MLP neurons of a small language model. Each row is named by its layer, matrix (up: input weights) and neuron, and shows model dimensions 234-468. Each number is 500 + 40 x the weight over its row's rms, rounded and kept within 0 to 999. Numbers have three digits each.
A block is one neuron, or neurons of one layer that tend to fire together. Before each block is what it responds to, as a language model described it from the Wikipedia text at the highest values.

Responds to: Table header separators
L8.up306:507558458540519461458465528544483485476482524497571439545529499423496524533473491583514461509496535490431565459422536497482531499461466509462450498488473456518571492529488521521477484438485458576582523495453545433419428509503435561538492554480474462496489482507447379520449488543473519568571535503454462508484482527516527550503491525504433434580460540518528494562547471608479552514494460514547516522453460552502470547470498501468505518512572445493537542510494476496448514527530485521484520549519547451469501567495463493491505565492538445497581491424524492493538562565470456474549486517427562513519453472491459517540509586517526518562485568512483484530480559437459478493513543516496512540485522521491476556
L8.up685:524555556511524526545468512530483518424479487480529467511524494521495572414545436518436487512509520536528474576505490487454497448440435537552496529575500489482541570469506424513487452517469496499554501529511456562477485505528523476370510504582488474522527567528509501498535498496432446497547521457473520499521500473493441557497479431506537470531536541493514526525470521497525526432517560522510441547458463507519516514497462481507479505481493470496528518529455487483537498523494481485509524449515556512553545560410541530484511435527445523546465528502564502465513559472464466495399474473521497531564558491483499610463442484474495461521498504453493545520469550508490492537472549440528447548501485547511481524
L8.up727:518606561574488527434484542435536463457435520492475468486472488469468517481584443482491535523478445528494518529447475510433491512517514573543469529484534410530471392448479473535495526523560527453520464505462509510542499556515403518500529498536543525481452528525495569454526536417501446502479516480507517454504542546521518538551555490511523504464523487505524532502437481452472581437461563487509503489543482538481549467412472500487509484492504460503507493489524542526477449490494604596480468571509536435533509586518482475495530491521527558502497573502448490506443539498455544485543499498536498545495489486520526544459429460562526502525467511458513481468483469596458521503515499522547565437438453527509560535
L8.up1209:441527530480507566461449540488530469553487476480484579522544504527413554490498499475508535466467513444521508494501576545426562529534555460515525512480524485558511453444492448456471515506488609536545508551446520509488574524579485489504508492485402464472532565438443516452461510485517533561537449516509473495525475502549470517473551474453498482471464518463478555535430463497566559468493542482584433548440477491533480486533443493501493530575483527506522410571479464495520530438580560490494564485495518592520412522486478497430545546465502520525465496569506489473458427465497528497513513498480508483481447540494544526497462489454499464486553474501506531505480495570497453454512562504549546446442455505490432513
L8.up1276:514501551520523445535494502492491442492441457492513538487496484523455492448520436508448453533429486530524484472547450475565461518425504587509471526474575575584473456503552487554523477472505459516516529474465492501485571575448476472483476553478476477516502475526480473527522505541545527460555492456456546488534507496458472459618462434441579486489483541483542539537530538582487457456492530470508474449507446477573517468503523413435456453488515480546451582477522487553546453534500565510508449479570511515534457544472513486564519500530490435549514618532523446522473510545528485565553471515539586546480480488536573467488465422494539477524473597525508534512503454434488469562508539459442557505505514537429472515
L8.up1393:482499478597605491493502478547395501535477525533507553483466434441447525483546565490529540365531524488465552489475508506523461502467503464453483470518467502467449454515565507465457572517472509468498528454473527522486494495504448527462519524574502506511595560495485529494444550451493480558486475492457485460492507527464514531492458479520487496506531417564605394464574551532427528416539559461454483543520484559493559504529544444570491467521460504565452451465505487478493455573485484546496505486494461546539511443478471511523454508510529432518529537505521541518460526532492467493464537513483517506484472590545511491457493478444512495480520493500495501503471478484483496522546478490541487513519482530486449469
L8.up1451:394552536472507507510451464473487477519516533413488480461501529507489529468476495519483525520418518527443514473608488426445486536553503478519519524484519484531506511423439443456520508464543492573513504476412543457525397493518509528479573532541498472471525604501561501550538486452482478428513540537540553574503550495420536524521509508453580451486529446460569601550517502532418548470482497409509471488485438572488464526509477472506532554518557466541438439557486558550442521453492518475468499545453555538463466552496506536513517528500520524559496494452518484497546444530490518498540552468450498423440418495498500497502477546453506529576521598459487554531493474522500483513435570506569572511494499552457519514
L8.up1541:507510496522426501586434463510540537418391466539507454440531390468463493483516444531466459410513456556459502521492537490519540545501438536504538494496503496515550558458482490497485531474479559443552446564475492510464496510504499505468563508516499498547491532531481462486454448568452518522533476488566518500496508496426525499503499522460436464520536532525473571555468539527507551420485538503499425521462460515484521513499481494423543452524516523484544538455486525503482504558523480440570498544463506557468527529511541462464490508460525476506470516509544482534498557525494441554570529518520497557483537531553456474500433563496506424489495521514503466471523514473459522453503470492500550519456506496460504419
L8.up1754:492563499524515466488489522616551523498472516453504474496430470545476526427518539489559444541474437522485527503544507532550453536475481499505523479503548512524502534374526518428432473479538410501463502528484509490412547501462506522468537487519525514508528504452544481401527533558483567528533441471479472474524498433507533499540478476493507459481527539458516553432532476549426502495497496437507469536541453520434488553459558502446512502500542507530515472485586476552536489502479517486502445580509581483483512511590479472532528412479501520476541534477490489433548515474494499536479544465537420510469419503525501446472488496550509429549434488507471479490486458542560491528429498515487546499510506521475445571
L8.up1765:521517564489546524516469432541509509541534484481494527473527531439445551453495476517502475508501460458442517532464431532443459494409459570478443477563497582477504456486477491483511453535533440459518485525474494479490498528491469559477525507510489496526537505502545438517504680468473484428618460478550482539523450554493488480492528475439475521489455549490492533513419582489440495535441458478499479578478472552454425507570479498497557451532551492514550471614565521482498468586522535492488522437462502517543540483512493480532522589534517514502587551467426476492460493537561449482485513508461476560546485541550484531464476554527492470565479494522473516470502504468482506548461479507506560453475455597558467509
L8.up1802:511537535569505532484542483507577470481572483518527521482477452562492503451488460506383483493467559451511487501481469446516556536481486496558435538487437477512501364530499502502436467568571507504492482472476510484451416532492453492501430552527556515512521549524471429437504542537552551536458464536575515527518420480486434564501548417488515533549561421437556540521522472502500592523543572562448505561496472558546503495479444504464523443448516459527478418550536516501488448504471535451523482536519534544549544572530483522468483471520486510486500570482463509545509508547558508553490521512474465553559494528526511539466463568479498463512474524475546561528544502501541511442546418499541567534504496529446513491
L8.up1988:468476568588506547430454496471532494567442466483487485515438483465513494477499535573448531497476514455517515580400459481541544518467585532553514507446413446523452494497445477492395536571482551458531501475528592516409490416549491497492584535462481493546472521525490478457495496535548481511487436491514492465533464511456377479486505555525500519447455476522446486492566474491456526460476549554461443510542490525451517459453497523522482428561486572490491530596527580507484422515499437497490502523511464511466436471464541529529457496513490486542486516529516531525564488587503530523509537447442524503497549456512476491559482489478466369522450497523527561575473473436447454479594507499500502494448509541516467450
L8.up2133:518516503589550509465484445464581510440545525556470552530523438534484512422587532556490491463487437534459494471493496494469575574522523525430401493542460509479498497460489479480534474480538478491519523458498528531536468526454484511511440525489487468470435576526459477533521494499527592566523479485540555498527543580510570542482540456402562503468605364499516569474528502522425507462498486453504486568442477439499577487469476491510496506490547532461441516591506516526436497420531564573563546551564518444458501490475486525433498511513516476541517558504513545487490442479455554556477469446480479449559515501562467488469388478487489445498480535465517478527403537530496459471541486503517512447541422507412431542
L8.up2181:475576551442485462482466497594539553490483519518430424515552503484471485471593450504449506509452492538510457493513477457578475578495524457512495515461390503522452481497561471534392420466547442491508445548509589499444500534423491522506477439524481454483493576496481509562534521465565507596556467469570549532488558446495453492494496551586502509474510449514488513480524518563479561482600515545485507576453469602430446464531497496425504501487473506448429502603501465559475535522532425490454505520518462492557543544438479496484498475490541489538545568527484468474529471482507550519571520484558412455536420488509476549457470536509507525526397529485460411551508458494558506603529540538499567526479521500521433555
L8.up2477:469498492531574488479435490511516431484465570544426500571489464454519520480503478490473468451443502521461506509453454466481571488429527544499492511523527524514459469406484548482501447473483548529472430476519576503389492546578434547486485474515482525477425538401527494521542541494481571487562461440487544522512471466441474518547513452490501455547503499458476542541451520565481505446503544559513479441472465506418510486545522519523528461481527492473500492559548485533464524525537548490550472563515518520416422534586498475514602483534482487484558497563452485502496480463469489540513490481521559551502417517513519489480455477468464530438424455469435543510507509537556443533450498550495514510565466517449495528
L8.up2663:523501513507531508476460517570487422484443604452423420485508548469459529422578570358507488468466551532488530600554528518570544552461459519543513505508459462430425520411461591450483491504533503495468506517469520485449457509565484553503534539457507453501575501440515500563543457444557453482470482516439488494535465556547508470512485548526485410495557485496498535494479527478411513528512459489526478493475439473459458561476486479526485482491544525578487480548500442520467438475520510569428453435558627479461514574573533473512511536496546553539526477467448595492482480537545499505532456497491519427477506473494535401512448495540536417544463569474448551560450483538457518485478508514485567502476501558477510550

Responds to: Length, side and terminus nouns
L3.up1774:512479474564467489451467452478490506547506549480525438445457416559483430525492491482520538490540460491460496440512446493429452511414507441544531485473512522531464530489561527525516512506395443561560438545498440559485494580470515485515538470479484487513462475515550465542517502462515590528510494558539553535567629499488454495540460499490532538513494451511480557580414527469483529517467480469473503454489481511508477556512401470502491560491516473461541507493529561518499541523538434523511441463476504506505493442475518512546519490517554490502542508526501501469502502570491522453402520510529460472505474454553469433448463489427515509467476527429459461541464508502482487532467529568529492522489513441498509578
L3.up1959:484463547479486527475475500485470472432528464522496508469473472542526513433576537442567493543436504464488589545456533435524526484528442462497476506508521472555460427425569514433479501492462377545542482489509479472523487461594487497502483469520496489463536610438541508568432533548539453485503493496548505553531544515509516458519492497508549585505578500503411463531455551573518520510494497526503516473442439499509487566408449484512468521454580556393518481513526492503559477522486506516601500489487487497516578528472501519464531489495534494460498512514500513462590420581511450493509516480458509482449523471564524424493442476512510511445492570492488468545469504531526517486559525484499511503524570444491467449
L3.up1975:436491457463554533471464508465513504512499561421466472505537433477471587497565551456465503459447471508482509551461510495542555471535385452485558527485545575476548461588533490458532537562483515516476505488522478491527510522531505506474510472586462471513580557471455508515513525537522545511506504440548466484474521580465491488510410528481512490497551528461455510537499537527476507475520508461480485521571471586531527457485497490453536403479515567562517482465511518498456502538569487492595544522523486499499571584460429535445490467519526537512522518528507525507562462536534493536558510550482540409541603586577446564447511480492516499521510470425444501515483464502534475465535531463518506492431581524492601561
L3.up2117:416551497493567501471482494558465517489442498544465529473481455492479551485476510483493476451419480452577569501455483511446435505503467504483472550446539560449487520481487562492526564593456442533534401531515479511498485506512462506486502447484525459480534548561538547458566454488458491488520478539546551523570601516443521491544438607568517527476506480462542506475471483464453533500456554470469463453464487489506514475495489452509438443519556507506495524537533562540532485541507406486527516502427493498513591483480506477536424445486545446418535509467577491478509557570465486474548469520399516441529566456538558505543491546496503522537495506467525500566484499546490517482528539593485548516502524440555503467

Responds to: Digit 3 in numbers
L7.up1887:470581548508475576499427528546501512561533521472480499513528467510451484527517428465481495486467473518490496478464486536514488484405616480507489535486428511478605534496522513503508494515475498560542495583494512459493506446471454563526449464569595527532533490530533556455485585471510470484604439515530560539495577438447479511524569498506617518418534504535498512490464526484463449473510534454559498553538462482422481499504506524462541489483508547490517472531486519508482509472431532468471523535423485465551602522452475472495523482453504540470476484495505520463537429521529441523533461571516462455482500516514542570515528480494483505476493554485511531532558499474434514479484554491518465488511555535475519452

Responds to: Music discography formatting
L3.up189:532561541551540505499479596472560520499581481488486526468426493505475445458522465528479417523504543395509528466509477476435462416478535500439452479480468490499509515443536474544492509566450497473480434470496503477498508455504532499445508431500557513535486512501528472436547496498513511515595492530486532482509541460490487572451459542450490599533563529453512507517548508469448556548458577484504486520479486557437503459537523492487453458491469512513498516401527580503419527562544530482497468498453472472552511551428537508479507511502499418524504484570474589486497531501506451496491535611501496545487450562506534502512488483526563473487415539502564501461480437494502487525436517566524510594463501526505569524
L3.up865:504551492532542436526460570528468482531562448465466496495526441468493554480502428442507472481424516401494397513486504447564575515443429445474497514502492542445507508485471473517446504578481443577515433425471481484480514499527524548407432581453555514516518527450546461524496566520468593518597510485517488513506546512554570498493464526462437444538567469466498474495584540500504439478468462415505423523520491519448498485541503424511492479508494496498525518480529528526510483463541504475493487478493498517503489537546525600498538549441477481492488518463457499526508578501494496499551511557479478492517453515517487477525468512512578583536532459490529516410525491498467522523463463472517602574481501553475543522
L3.up1489:531573545590578425494419602505569546514510431569482505515439491458456515454536531525443484511500494473475455503518442498461475509458539559398516502455548456476469495427544493543534482569457443541488472472522448509466534479526503494428469480468458448510505485531479493467501505506441546449522478617528486498487496452569439540538491531561466507462558516480455547461539479529443519431526574466437452513474464580475485447488519499473528467547457465479494539467432521522500502480457503542523516455503482459485499512480490470499468505455483462553552548545507559470505534531502542431547517494466548483589550531611443517507516517530552500550456515447549477508446502471530455451491516484484525483445472488553452521
L3.up1892:540520501540491487483496562429521511498452492497553496506465552444410548478460446539523487550509495477511418510508452460448462527518481492419510429514559473512473527424537416501421459477450496511487485528525546511515511505487457499504530489474547504528440485499480468432495505528509577515491488498467553510560477568510535492552511445529487477501556473523492502379523455556518555471503563433526454506485470596497449520418468562513517521467423476493567504477505507541452533580460474549507461477468523494507535543516478523534550577455496469500533538487573511494497566509534528528466554535508507526552509478536537546506495485525523400549508490540451543507504475456483441408491460487468481549468492488537445503

Responds to: Table and list headers
L7.up1530:513451492600478435533506561524531588489445480498498485522541442477486569491627462506431515459500471460429570515508517540484485509484548510425497523511475424465483518434447447550412513590489529503535462556475516441414449447555521515577564491540573555471493551498506520462505500524470500493544555416549562515508418494517444518496522414515511558507547468515472523564558446564442563439472587492450438593538453573515421524446510483501495547509475550528432513541511477479533393476563487487461527516503488451467437526530489414485452518503493568457502579566499564476517558548503533527564517495548492506526506537607498544557530571486559401549524513448504501463560512481562511533527451450486534540417400543520442494

Responds to: Single digits in numbers
L8.up165:487455486493490537487480485536515465485551454430485499509538549460523509500447523553522484558466469500525480489564507488502444530564547547476511498515537513604499473486501548556457488468525504541505472515483485501525463510523534496510486518540498521526535465479573552526534489435483510491461411526532546514476574466463501530532531510505489485495511550371538518507499492514479458539595426534558448507532519541574390525492561470533408506486440425477448454528540469536519499500462457488493528518477460480446515475507583587507540484484582556529552557510479585451529420542501494459491547497490489496501568614480494501433478486480507521489539604423470493509528449519498511481436452427533538505494545531529480415
L8.up283:451502491539550491490486491540520457521464506568458464532550531511510460519557561464494543547448478486446537522511582524474491513488547501521425501477503466476543501551481381480480494550451478459561494508498517460538506538522476542533517502541455521505535501461474476463485507418523526455531514496452518458436522425494472472551454461530447479419507425499464505463487506519539595454416505442551461488459464558516488487453448482476499525437545528487547427527543539490485435559481513523482528511494532520462586493483531486454499502440491471490451512428534498515511429470508467463495442521447475453533478527523537477478482497520535443539496511564552557486485434452506558531487526515496435447467594484447580505
L8.up383:475522518484497500467444518491566416477565482496451544522576469455502493466511492519493508550497542506505472508537521481523417510506426449495462560461532537534436415514497500554515474524459496547549590593489483494510549557587472519446499517613465471491546501416490485513490532539474485560570461600434456471486542466580508507549522430486508424516488508457511561493545562533462478522479521521545505481476481520559478496511518474562450464493450466521525513488477489521554481515449441477450522526487452516522488449478529521463524480418502505453542561505526523458504481555518453487559484545406499509566512528478563506581524463513541456427554442483474489489465474475437553469496484515540525502492532426546505515
L8.up384:480566475509540574462403530530579523544485543463425456473431537488513523482554445500446514494510446567508457515470486490518557529478607521501506477474434500422560414490499448542513461460533481559519452469554548575586493446501461573545461554530533445505549508451528538477548559514470471496522574537565484458505504506482520574505558452522581477467459443448480599534451557455409467446471540579494489524492456521437490554486503550588544461429501430439543380523476516499575522579481554502479490589506524502591470513493543506502507467507491545455487578530457524482491570533564486513509488494451477549483509431570501485446502505493434456505472544468462490486590511532437542574506492506479476443451521518491615472
L8.up431:445481518498511485479454522507471448528495496467517535521490510522464471455544515509525478515494513556542483521539474417495499493474507509538480547527479442574579516488535514475521473453557472486542442568421488517486550475537535503584407514526529457518468467558425524463503509470482502488580506493562523469520525435541435488552514462470548516431482489548536509473477482556500452431527539441479461574502447503428490459472550511484453462526497487491483443493507574518554617530467512456507484535520536481507596535514520460500569469501582547435472489498504510444546465588541557450538411561500411518484496480466485439482550432543507523471534510407481537510412545524457496464539512528484454468466513551451480457
L8.up550:501448508553540499504464485502515512510537472581450502546506555432414527438528421480478509513534412553461456480519548461491450470508543432476446511524519415526455421432525464461495516488541440601456493498467521491513448550471491560535532510568478462444538534507475460438488496546483538470546513543488584498513479477460482462512507568548527480423515557563511513410489476460524533473520521512536486470577491521426502489460497514472489439491534575485550454539530512512535493536485479440463490473497455486483478503520502447531427433472468545542419535534453494452518506526627493574493520514522456470542549568536565542513509491488398525526477509527471543490465475518510485487500556434509500485447452507511468499
L8.up810:444502459484491598491466464501520476521490511479540511487520566500435537501522573473449550415448561535487579517513481520497478439471492491464446498502470522530453479513474467473457523530524551485592470562472501523544518566561492515506497505453526450573495519488421553521476513428501494480562509516496415455496520462558439473453456529536542479460573495413572513500516488511383531504486482494489506488439473499491416468499508547444491486438500522566540409525556474532484493548550516537557452491466459517468621530474536506500557454468525546468443526478476510474574445529538508459568417482462467502501523510443532443510514480522516495565450488505484559502501476494459525478460547449475505445493574487451573402
L8.up879:545457475455498424523467570546556470509511530452478485533533550496523546468524501468445451472429519497520498499499533502532471562527454511439450563522454445507557454392541458490554462486492494541526515477466478497557455513486453481450504489475490502516504561497458491468480520533451504523575471521578647565485533444557522565488574519491453487500517520479497502514474498488478503488536502459461436514491469575506455519490522420468500504426507503593531496521484577503468496449421544472490443555466509546533531491477500494490478532469473500438512502494523587586522473534484408534512553531462498475520534473513508414546458468595463514449453557552522542522492494502494460512468575500507539483531530486471472494
L8.up1552:511579404563401602478468482460531446539473459433503459543452481491525469473517435499428464461578537572512483496453466528538480494516452458487457492527481538569511514526450506477511536514474530473539517561464481463533453527492540521484516559469452490547544541417449457528455517528480394543503444558525515503557465510507447457561464451483565534464436551521530558636482490490466468458510570464512468486487477579537512466544445502520486520603472480510459396438551500492534503500514476454465569550491535460482490475437556481535533514432555529475475523516484514507473493524526560499513458495485541517509523531476521501545473425537526434504416569561482493513521505473477554511549485501514499512488491497477464521
L8.up1562:430503477466543524519439480527523473499484532531513509509480508466493477435552505520553570524495497526481428480514533447430454521446541513527501470512527498488495464506501424454489546448499455475490559572554506511538506540520456585575488528515482470529460497425405428485504526484483453486491432533550487576426437467562445432501464455539487519452510449474579552474508448531509556487452455448580543456536415521520454493454475465522496575409565492453573474520511500514481510558480489497445492557445501522501528533511549512564430472412461466488468489509463485549519450514492523496529488476521502511536477486498505430490447470526532492500566520474453519467375472487441511541534481553484493503502590554436566576
L8.up1785:510529532526542512531502587488551459442514539461518569496586600499441559443531471451449513441467506493505481494486561528463533500484441466520490468524499567493549543526464471495475546523466477508488514523480477522477569499485505557503467529434507481468553566520523530494499492487449518442469451488485478481499533499563498506508502501529522441388476487551507507458459455449492486471493567473496444481490474514459488519546518517479452461526500481475498620513459481544520547429448477489568491536507504545497504556496632531561461452469517513547464597542538538509507505512547520471451550587450525511555506435516512483487540493524516436513439420471502518588554448500440465493541493429513563540520476461454443562
L8.up1985:497476468478476407472447555571543471444514475440504412458452502441506469497545482415455525525457528487476487476487511555531546550454498540533506468501450478478509519499524493463487519463547480516574540563470486512480500456526447499509490483474575469548510517544560530532481520560461426483610551504527512444539535497499490443506528492467541574479484439517518534545495522497385425461501541441412501530437502512448455562390524526553473485466520539505474405522489548519502529536429574541481550467548511477521522507563511443542510502526432590544440539540430544413513518552497450544576467463515472542574501430550541540482564467518518479420457526461405557522474523531424468465458468459499506471499491490508540449
L8.up2131:535488491498507481516432509520499497493414488426489520531423522423497530488541560509491488516480459550420499458452548483428424561526495439507492571516443441491511455522541508505495539489490478538507460552438484561482501454497508543505501500484514490543488534452500494508474508473479549467518520505565564454490546492506562539462596476461494434469494480389479475534493521512445438485525546490444472519470516540493449506431510505477423478495454496477509502475481546516451521553495551480465469479508480550528623466447504492498491530501506530478508507523448512467470524564539535521520411519419482454529502504492551489512534494521463559450508550506500542520548475532448476496553572447558498520530453495520495510
L8.up2631:542526478534471428534489484525421602504470550569474558594543486461466491509553525423453549486452537537538540515449484534500488544437454469474456499498523483491541563521415463464469492549400517521547573532487484568553521564498512542501518554469523501533511564497559586536561513476501490554546505408526494482476509518450565469541521546468455487469559466448566523509499511568480479556464546481471398527441475503570443536483483503445481495566526469492513490451535506490521391509478511482477417515511580524513589526505512499445518514477563583528543449465495533458473544545444495571557488467477530448441478546453471595532455494521466446496519525509493451538502459485490473536530500536533530511488554536517468595
L8.up2707:475564615473521453509479486534481557513495508548451511517472524473448492479557512466485434487550469596482488504475449454508460471438600476477506519498515474516508476491474491502494522579474425518619512591411511479523455481567527531504512456533547478552517572444567548429508512444476470452604526449525556484480538507570472489526439434571567473435503474514412462498509536521483458481607520432430517544458438547509434527454597514512523456471475522591520500442500518459508555542422532480482529524518481518511557531495533500548489421473486501465461494526561537458452549555526492548517490543538522453566485492508606445535526489474452482423502466482518504520431413561486506471485492475512544538506477530521494475
L8.up2792:455512489508509504412480600463514482483438447524515523478567559499463540510530500480469538418470441571502522519497480499519536471488573429483461452548509492516515441544503505585446491494450471453504453570500454478521477530567550503446548516469567474554566480479505576512517513506552504505572471477453503469480496450518491519553486471521560512444475488467473533491546557598524464503526527476565482591461481498481394531464492469525541460504467482563481459501585484485524592541543536462504549439382521547431500539448516573485550549422460466459462490484568454499468485480495484476522443558517438469496457539460511541488517515505556481556552537401503470557408470541448520491517483487570457501511491464444567523